MLP neurons of a small language model. Each row is named by its layer, matrix (gate and up: input weights) and neuron, and shows model dimensions 16-111. Each number is 500 + 40 x the weight over its row's rms, rounded and kept within 0 to 999. Numbers have three digits each. A neuron's up and down rows have the sign that makes its largest values positive.
A block is one neuron, or neurons of one layer that tend to fire together. Before each block is what it responds to, as a language model described it from the Wikipedia text at the highest values.

Second piece after N-. The second word-piece inside a split word, especially after a leading N, n or An, as in N-e-w, N-A-SA, an-im-als, Min-ne-sota.
L5.gate14:490459520538521491504455434560494492541457470482511487521508458474536464448541573529492494492501519501480547459486520531481525472524468542491484412442493422440554544454484582417496523500479511558446541474564515518507519484523465514523559530495458478433503526518504483452542441531568489520
L5.up14:476399509469501511468458478503461526536481384499417436495556567534485547508496557492402512596503512460448513518465520450477537526494472478459563440541489508524516541497530505494468494455558527478490434451443454490408486515512468440552483468481538518473535482528457442413472547491508499471
L5.gate234:477470462547580475598526421494477486502510474551555465452554516523507516502505528526475496511472529532514534593475471510484518531459449471492538487532436432387544530469534463600502423488542544450500470518497532467464460513519467558551478476507549552522522543526488501456561507511528547511
L5.up234:482529500465577481562451491480517492452539541506572486501523453424581552499494481538437534485542507448498442519551473541428497530474432436451535446460524520536480540512489524540485436514446476464592469514425555485470526502533420467494490469483559583526511395547535555470483457544473480458
L5.gate268:493490488529565479509450486556471523548449503483554518477441466475429459492532555534499493502543545503488496546503478534505514486490453549462499459488503468480496523513416506522507451464523544489464496512475490504496480464579505512513475561491460520475472592428512491469564530446506502509
L5.up268:467524503515579527494511472519504435520522565547535462544449495560490564491514530493508462470522463499546449448512446504456502522512501454560525480444527518477505484447521481536477582539514489464534497492480527470490446537439530512563451546468496578478468457571490498562473539505466599403
L5.gate276:512503497510553462476470441493477454514525509431511450493458477497583494447474468488541520514511550555462499599420506489529446484523465501515492456559547481478487522483541499518444470545518474517526446475510468454491476549483494519466534467498501426456420484497545445479519520459599526536
L5.up276:470501495534571477544489465532514487460531494450478426467513477536557522548527491530448407484466529545546470456442479496496459449531573461465540469527472461533484526446490533502471512503539453410532544460498547475481460481488552531551487513515556515514452504463509478552455560528493495458
L5.gate313:463357542533497462443460481494453482547489574461477467528483457500556471498519495550434545520453504499557532537481538488488514514456493533478580455541497498552466525505485487531551480533495454534475527527459525516530488520548519538475452519473504510525488482556543452507557558478489466481
L5.up313:501558498571539529493533522456527500545558552520510512525541445602480561457480418484453500532473521478539514524503510546511546565489487526493569485506520501536519574503555470513465425507544474496531501524481540553476496483599454470598487480510461457546505481477486504516550554516542446512
L5.gate345:552474422496538517587440549560486529513567459531504518523490440448467494520490531497530513489544558498536405593513522449472479484492479517525421521520432479467431469425474496509518528491551509547525423590459446549552376470528572461634548591487447539484514522461470505484465451453516515446
L5.up345:459472450514507481516521516495505441468469499497495538482474532489556477544463564486428523458508484566490490555493528543437492510552533494461582462534502490544443511495538490576498445518568423476549547535517513431516459497398464522533429484533511495516484536507546566571515492542551418519
L5.gate450:488396470523542468491509424534465490452467508452577410467549539531520473517535530582499476533528506553518518486476476557491489495505469479520504513463497446491456507419480568533519470434489531485452524500559484498560488437557511515510438419503504512477506517530453510395525539556521497479
L5.up450:530473486541502499546524501456522527522515571509496522511576515563522458506465486501442467570502490426459481488419520476484487463477503519448434498456467521434518483532420553531516461491487506524476477496539529502486440467465491576478469503499490520530478508432427488504479545512469515489
L5.gate527:468433575466450490482457499481429501543507565474553498520493506519510496528517502601550505503481488582464436516466488473489490463533461486494581465476490501427574459484470499476487549524534533484502482438431450473507438523459549471505528554506459460451473466503519474464527523482513519484
L5.up527:434521472442496479610460459528536475515526512521527569528506489520496486526570450488452485496457527542521543475487515509530493552494531532523506484481461508528449535498500524538397468535537526387497494524474474481451541470448542592484545455471492500498489516554535465530521478417540526512

Word-completing fragments after "the". Second pieces of words split after "the" or a capital letter, mostly "them", also they, these, then, It; occasionally ", which".
L5.gate43:489543473494544450536520553438429500575530514543414470511512490440426460486460490498484491499521508381543493480473447517473500543517537453518576467494542505462458469451581494483533481492505430489506487573475452496582501460475541474528443559529470520486453485500472533554510527541513596433
L5.up43:504505540492522498471505522443508515529385532497417535459533501489464523485522490447579506503555488506577493553522470508495539480487499476466546467536439455571530528526468457533525562475573488539427503538547538585491545478458482536466463470471523504557541464515562438495518506495516464497
L5.gate126:499446432474466491504418473499464414476585494565510482451509588455487472503540435512518503586537531495518514505426553451471507500591496496475515501461494523405459490522539448544416496499546541562431521480412483430506492538503514486485498542592502520505523468472476514522486532520534537489
L5.up126:523504525547456514529489472567505460453494535528525523442471482437531538560471440490534528555510440466553499497536461567450481445494459515451444563497524453552553498473461464494522468461522509463544557527492439533548504528433473412530440517496529510517480474485555467459493480456465522533
L5.gate335:487536491440536434594490463455508534512518458499553502444530500559491521479491523499546516532475472564454533474497448510537473477423532567510566559519463538507483495473517489496449473454528469546516471515519583413521544516548516454488494512544497491466412525480462530486520517497517476546
L5.up335:471521502469533545467559509590503552497528439450464505475459586490532446508441576544587537509503544483475476478450455467516479506450534503526494568555570511490522521431506501573516468506563478490447515494465528561469490525484496605522482547458511546548465481535529498493471463476551536445
L5.gate336:436517507482444540480496392479506499493471507512517466543473490504511419475551474463475433508543486492530511484527451518489492495478489448509486493471522526464494536493441507472552491464530519570480474436520429462518500563446525460474545529545488512519423479512531479546483493518486622552
L5.up336:554424528492499495566498470501465524471449613474483513502433496523451517529492513471495416541462465466538473473486466536509503452528534441484448509481408478505443580542546507480600523522480454517501457519605512494503528482508477520589527534512472525534490401487463497449533486524456523471
L5.gate350:504556466553470523463508522572525526468545453449512491504467540442462499475483420532519510519562534436512502470478487587568492518589503521521516516504410512446437452574527464553541482518620408536505491495488477456459563493449518426523500436484576435519537509439484528476524455492435532519
L5.up350:509573487478554550478536486529503526524526472433573418449517580498408487442520493532533500552502545559478490411463472585451486508530528530528561469458491501524543552470481515493430512478482489596526527487531496461471523402499454533550435454480543454464487500589487470411517518489493494569
L5.gate516:458545496501528509523420462608458480529562475511477526481561544506452453471516486524456491450437464534507504454413489466522559469472519477512508550522478479516526480475572511479551546497567494484467515463479505484545497565489503398555496487407532499453558462520453473568461473550522535442
L5.up516:559515544516479488430499449482512485553451503440526539541526450434519510439474504487530499529514490443504505475496440479480442435496550441514469462493496471519498534496527486482445509453490445540524544490442526560483505435557423494457444502554574470533482485417520506498525510514455539531
L5.gate531:483499503548475467492476578461506493454541432536483482455478502471510463488486444490446474518469533561489455574530529466439534488529551528528437500479488529430517449479519476620524533526569490494579435506549503470465504574432534424486525455534498540444498480460522445501543545442508587554
L5.up531:553556487531448508497533438503526444483499473489453471386421483462484524472501459532509413470453485456439487450445497453459484513444558532487534448479491454539521497507539570555492491535526561519468470436502433508533476511537427538488496518477552480446504483617475462536533514462492481491
L5.gate575:561500554507531474479524481515505456433613549493505477468557493436411517510492436542542472504516518560537550467492577492487508550598464458455504510461556503531489552537598496461552488564544525452521563478547454465468508548518566466443499507482539574480497468544472463495498523470530551583
L5.up575:498536513459532552539504507433477570516529486500516523441522524531487506548511467520558481573539471541554480523486494503482535470448555435433504467522448459513463489534442425531495513433481465484535503455523450496481506497563507482442483450489474464529370511493488523465482466487468547485

Word-internal apostrophes and pieces. Apostrophes in the middle of a word, in possessive 's and n't contractions (women's, doesn't), plus mid-word fragments such as al, ach, ur (Final, detached).
L7.gate14:483514487456523504487469560496493439496566502506477566521531496418514471500482524509541576542497516418430455555481535558520541488564411509481529458455473477532441516545521466472481510543524494501478573487514508460542543564517488514424444499455477555557435481471444462506493486464526529482
L7.up14:497546524507520488490492497410508432537474458501516457505537518445503493548526494438516434565488464481522458518457500511494485460524502544483543492439508488476516442449471517452506534612557432441466514521456526427528491506554460543479451486561505539497488488447480550519530538488498534555
L7.gate167:532533541479542397559447493488508494496481536540502466428491516567504559504508452485472516460492457540485457528501507534547483473445502456507448451560494471484522453523559513424456528443520421456448481505492493456559477469441520484533476504575506492511494512504492531517423484503493582442
L7.up167:498559493514540554493487587497523454497550605445501516409546494497523474485499499467449519524454454493471484481493505419558411455476453471406509493541504445537432537431481543480467470501450471430477496513513508596493545505441571435555480528500453549494532515476465441560499507560463482514
L7.gate245:451464467473401552519517532523503510550494444477550465530566568478472522565546472436593505479510510508551561467484551471548477584469518506497552457511578481541523535517517548507475453460496532540533561526468482500519461525558480445439441559464514505467488477478398414464481528512450530538
L7.up245:501476496476487509405503489461561510493543455469539545489518572547598486478477527537476503480517471452478478494508516446517565543499542541427558528487445530600510393499471440585592441488417489558464544529533528543507617473582480515520450476461474524433411487494442531506562507478498486559
L7.gate290:470488504517487561464404497433529503474527546518530497491558516509539503528545551518448526478490550470534482543492577481521500507488489460598493495478516460447476491484533534463482495425606417473478410452516476540509521512577531480509478469511497499526481481509498496484517485576494495547
L7.up290:532520524546357518538536455492559520454472556483453471486524542479487434519457501488446545528521516559514530512564453500524494444522529484528601482456468526497571563503488492552511453523445452500575553463495506444432496525540485454422491441505470399501521508540558517457526499561495526492
L7.gate321:460524517566561569450451424419514535464478505500462477507541507550482540477461512452429517470514437541485494415485513539488507466464534537492585485548545531476529496478429521504540532472485585555537539467531487542511505485524488450540511490469508454497540486451526506476529522602521501533
L7.up321:534514467553521477490581494499531502468533506544463437481424533467443543428533548494477521556583550481421404439544495470511376495535457529511518468499528510412535513524560473486476521455432500494424480534466535564532518418504506522483494481534482607475530552520494495523508497459532471530
L7.gate499:489581473445451504454503450572491544560525495516514523478506490459421481506495470515522453496546485559426428523456522467481472502552576526482497484489504466544489553461557581532489492505492519515451537556431428471499542506523506407491548520476484506424542514441490448437570474523471478513
L7.up499:514504512454390514468484507527526517531468468526459506464532503500536499457473432476450547408525554444547461480508558525573428510539516483443549472435507468500555510426469487444555419450504500546516547477580550493516479481432541561558461551491469484487561496539490484495513565528494474460
L7.gate517:508570480399555510497431470471532537476585521429486473489559561452486538499540478499467549503458523522522450513449473488576482525400476478482554503483463527498560514528458477521495474515552478505470469529503500477438454472527485521488522489515496518467490518546493526524580606434537559605
L7.up517:499488492560536512445484506516535443527508508452552458481478553531591520484540489487505534493561493493472517488486508423459434430482538491441469527509518477465539485462447531570540494539485529419466474481464471556479517474569525541488544500543487554518432475537468409530466535546555478500
L7.gate520:434514424498482542516467454505490486523442473443484488453468544556555460485516514486464464458519503518467541481573461462417537438490552517496504520531562493483574552498474523527581446579493499436517457573480437489506513519504513479552506527533545511495474534561474465534536506495555473489
L7.up520:525532443443504612529523483479550455415476466465472485503520534469603508453408482576454581465528454557467460514562496470438417522470483421573593556523473552492426521504479505563456523474430476487497510466480533460482519483501526539564478466476491493474500507554552476453502501513503451560

Words for groups of people. Nouns and pronoun endings naming people or groups, especially plurals after "the" or a nationality: people, Arabs, Bolsheviks, writers, everyone, they.
L10.gate150:519540454505539496500597501479508541565534472461489478456479454582518510535512537532461477508437477514502513510456562551538500487509471432532524409512515497540451504550451580495497538473518478494522470529484476516546480521475570509566451498505516481484472549494498539495433521423421562569
L10.up150:455511563541501489551507434494425474465557455516471496357455479530511505502480441400456467542440476472511449475457516486600528487518503471535457505534516513478494507464454510449537491570509475514468472500550525507451508546473449531522543518468509422493496533419502468569429518553503509413

Mid-word fragments after F. Short word-internal pieces right after a split-off first letter or syllable, especially il after F (Filmography, Filipino, Files), also in in Ministry, vi in conviction.
L5.gate22:469486541469492455536476435445461500566493445530495535529450478537514501465501522385548457543566498524407445501480486533534586522449440517500513464534529516520487549500519522480538515453500534466578481558464498501487464515443476484510523504514500486521500549478500511483500386465467518519
L5.up22:425487465435499573462500475514470527479498524520464489468474456491519502470535547470474499547516496469453460533459520581516531496489452513486452487553451472547489524531555455457494412519468476550527516458508498478446479488452462511441520429531482480524542518509509565512496521535416548491
L5.gate26:472499504470507565468483547494502503543449480480479493596491455494452445497509474443482510531493534551466503532480552551444551569547472505517492549494422470465457448456531492528572558534593493558495502545445501507492444495516506505524424488480488616573499483411531487497484439437530549502
L5.up26:460498405474580553524485475536497558524449518569531479535529564535440506451491466541484593533477508444425542446512483542509467501487464529470476489502474575555533497497417449501472469476458478542521535460507469512491555515551503484467567488508558502477559542482500577508486559515464519481
L5.gate130:424463486525465503467465504452488376565475477476475522534522501499494484541517581512493492541514507467540497543539540488512512547479451543519508551506546406528448462498469418519499435469510488489457513444485623486494424471577499529554490416467551497509495450486482512514417561443506487534
L5.up130:509536441478603497496439490508504470552526587488527591464547498434456551513498530576534523396486507507484562489541445418505443556472486467543525544511519442534494568521537483472374452554531508483500517557482523452492548512489454482474471490508601537523535435526538483493457488525445510528
L5.gate291:516530483462498467455497442442498475509499510478484507504479476502538530426533512508484530448491412478502483472486458598555524436437480516484466514518435436488518471477432489458487492571463538550490523433481540452539445510500453405479517449492493554501484519527481530523447550542528487495
L5.up291:529517523456457519485445555550504441540523520467574517499459472554515542594537458489580496445482503450476422478495462497458515431495450484540442504499499529472572456503490476508522553460411521463544510437481574470449428480478496471520509532464506468511547444515589548524474488534494516565
L5.gate391:524469512501477528492525483455492463506483478503415489497487437456533466473512539522545514465514468445456490469489479466497557442520573493522449506532488475498463488481510519504427430501543498480478512476459557468430408534489495474476483457496497505502460499425559597579524390556486578539
L5.up391:495481469498493588506460477450513485535568553453556472547472506535481473465496469571512484446512430429505489473542467498498486410515519517484451483570568512549487470553519459459495491483427493366476516443418454466532519556538505496456529514465492466517564471479465461563412510566523482521
L5.gate428:465512584440535527508500524515461476551467511462483491447456531484564492453568505466553467577545500515470460531473507517468527473548450477489451462503488520528506528431519435481518441476529443495515474500419579465491544457498429517439491512505456544496419485452474471502567496407490545553
L5.up428:447558518473511512514490565502490497511565538556461536538486500508468522533503487490508493480487584492418468527502500526551519520552452518533518474464560499550582539494483463531557487493511471491490493478563515530446473461524479522468512494520446474483491472565526501471454402489489460597
L5.gate431:516488532550487433435506494545498542578472500412484458448492448476524553506586508457550469446512459472486488468441472541564495512542509521484469511465512523415519518555496478490510534445513530451534462469549470465496517532440502483519463555451536518491507487456429505547480457532490416544
L5.up431:479512453510497571568471481445499500444521490487415579440511473536487498477451465550487519525477495474406446538528484464511463530464507435457528445534467506464523525526593474460462561536496528485532523454467554437425479488489574467520541492481489505470523469516539547517506493463549487475
L5.gate446:521422506519551427464470508420447439511481489541527510533488458466527574511521542510491458535487504494548474467560574410459519485484520510388518442519434563431467501451483471423474540481535496467472455470507495506430482532502461457524537495517541602507509521510474521548569573570568475577
L5.up446:416486494528496455486530442540512486497464523525466515537517419508570468488472542438494496529560495557498487560503482533461509504498467494490487520487535553509506548546529518536445472503556505514491523502453543493538486423475482390480526458520557459514488545463478445505554528469452502530

Mid-word fragments of split words. Short middle subword pieces of common words broken into tiny fragments, such as re in F-re-e, ci in So-ci-ety, il in Ch-il-dren.
L10.gate529:481502489481536524487466444450471437475392497518412519556461469480482479470455556496523459458485496548471460470504487512520466526427445517531491471536455548456454441473565522537518563559552564452509538473436510494472567465496510579444531471482481524481465469527527493534438484470534477478
L10.up529:425524539460517521524534553527484447509501389557501454533497503517419536537536476527482514517460483498535502506482531476422489580525557516505584539492463516528457506481477541545559515474618448545472532437497517487449477446527486495517537493531483547520431533502501442491545501545422531498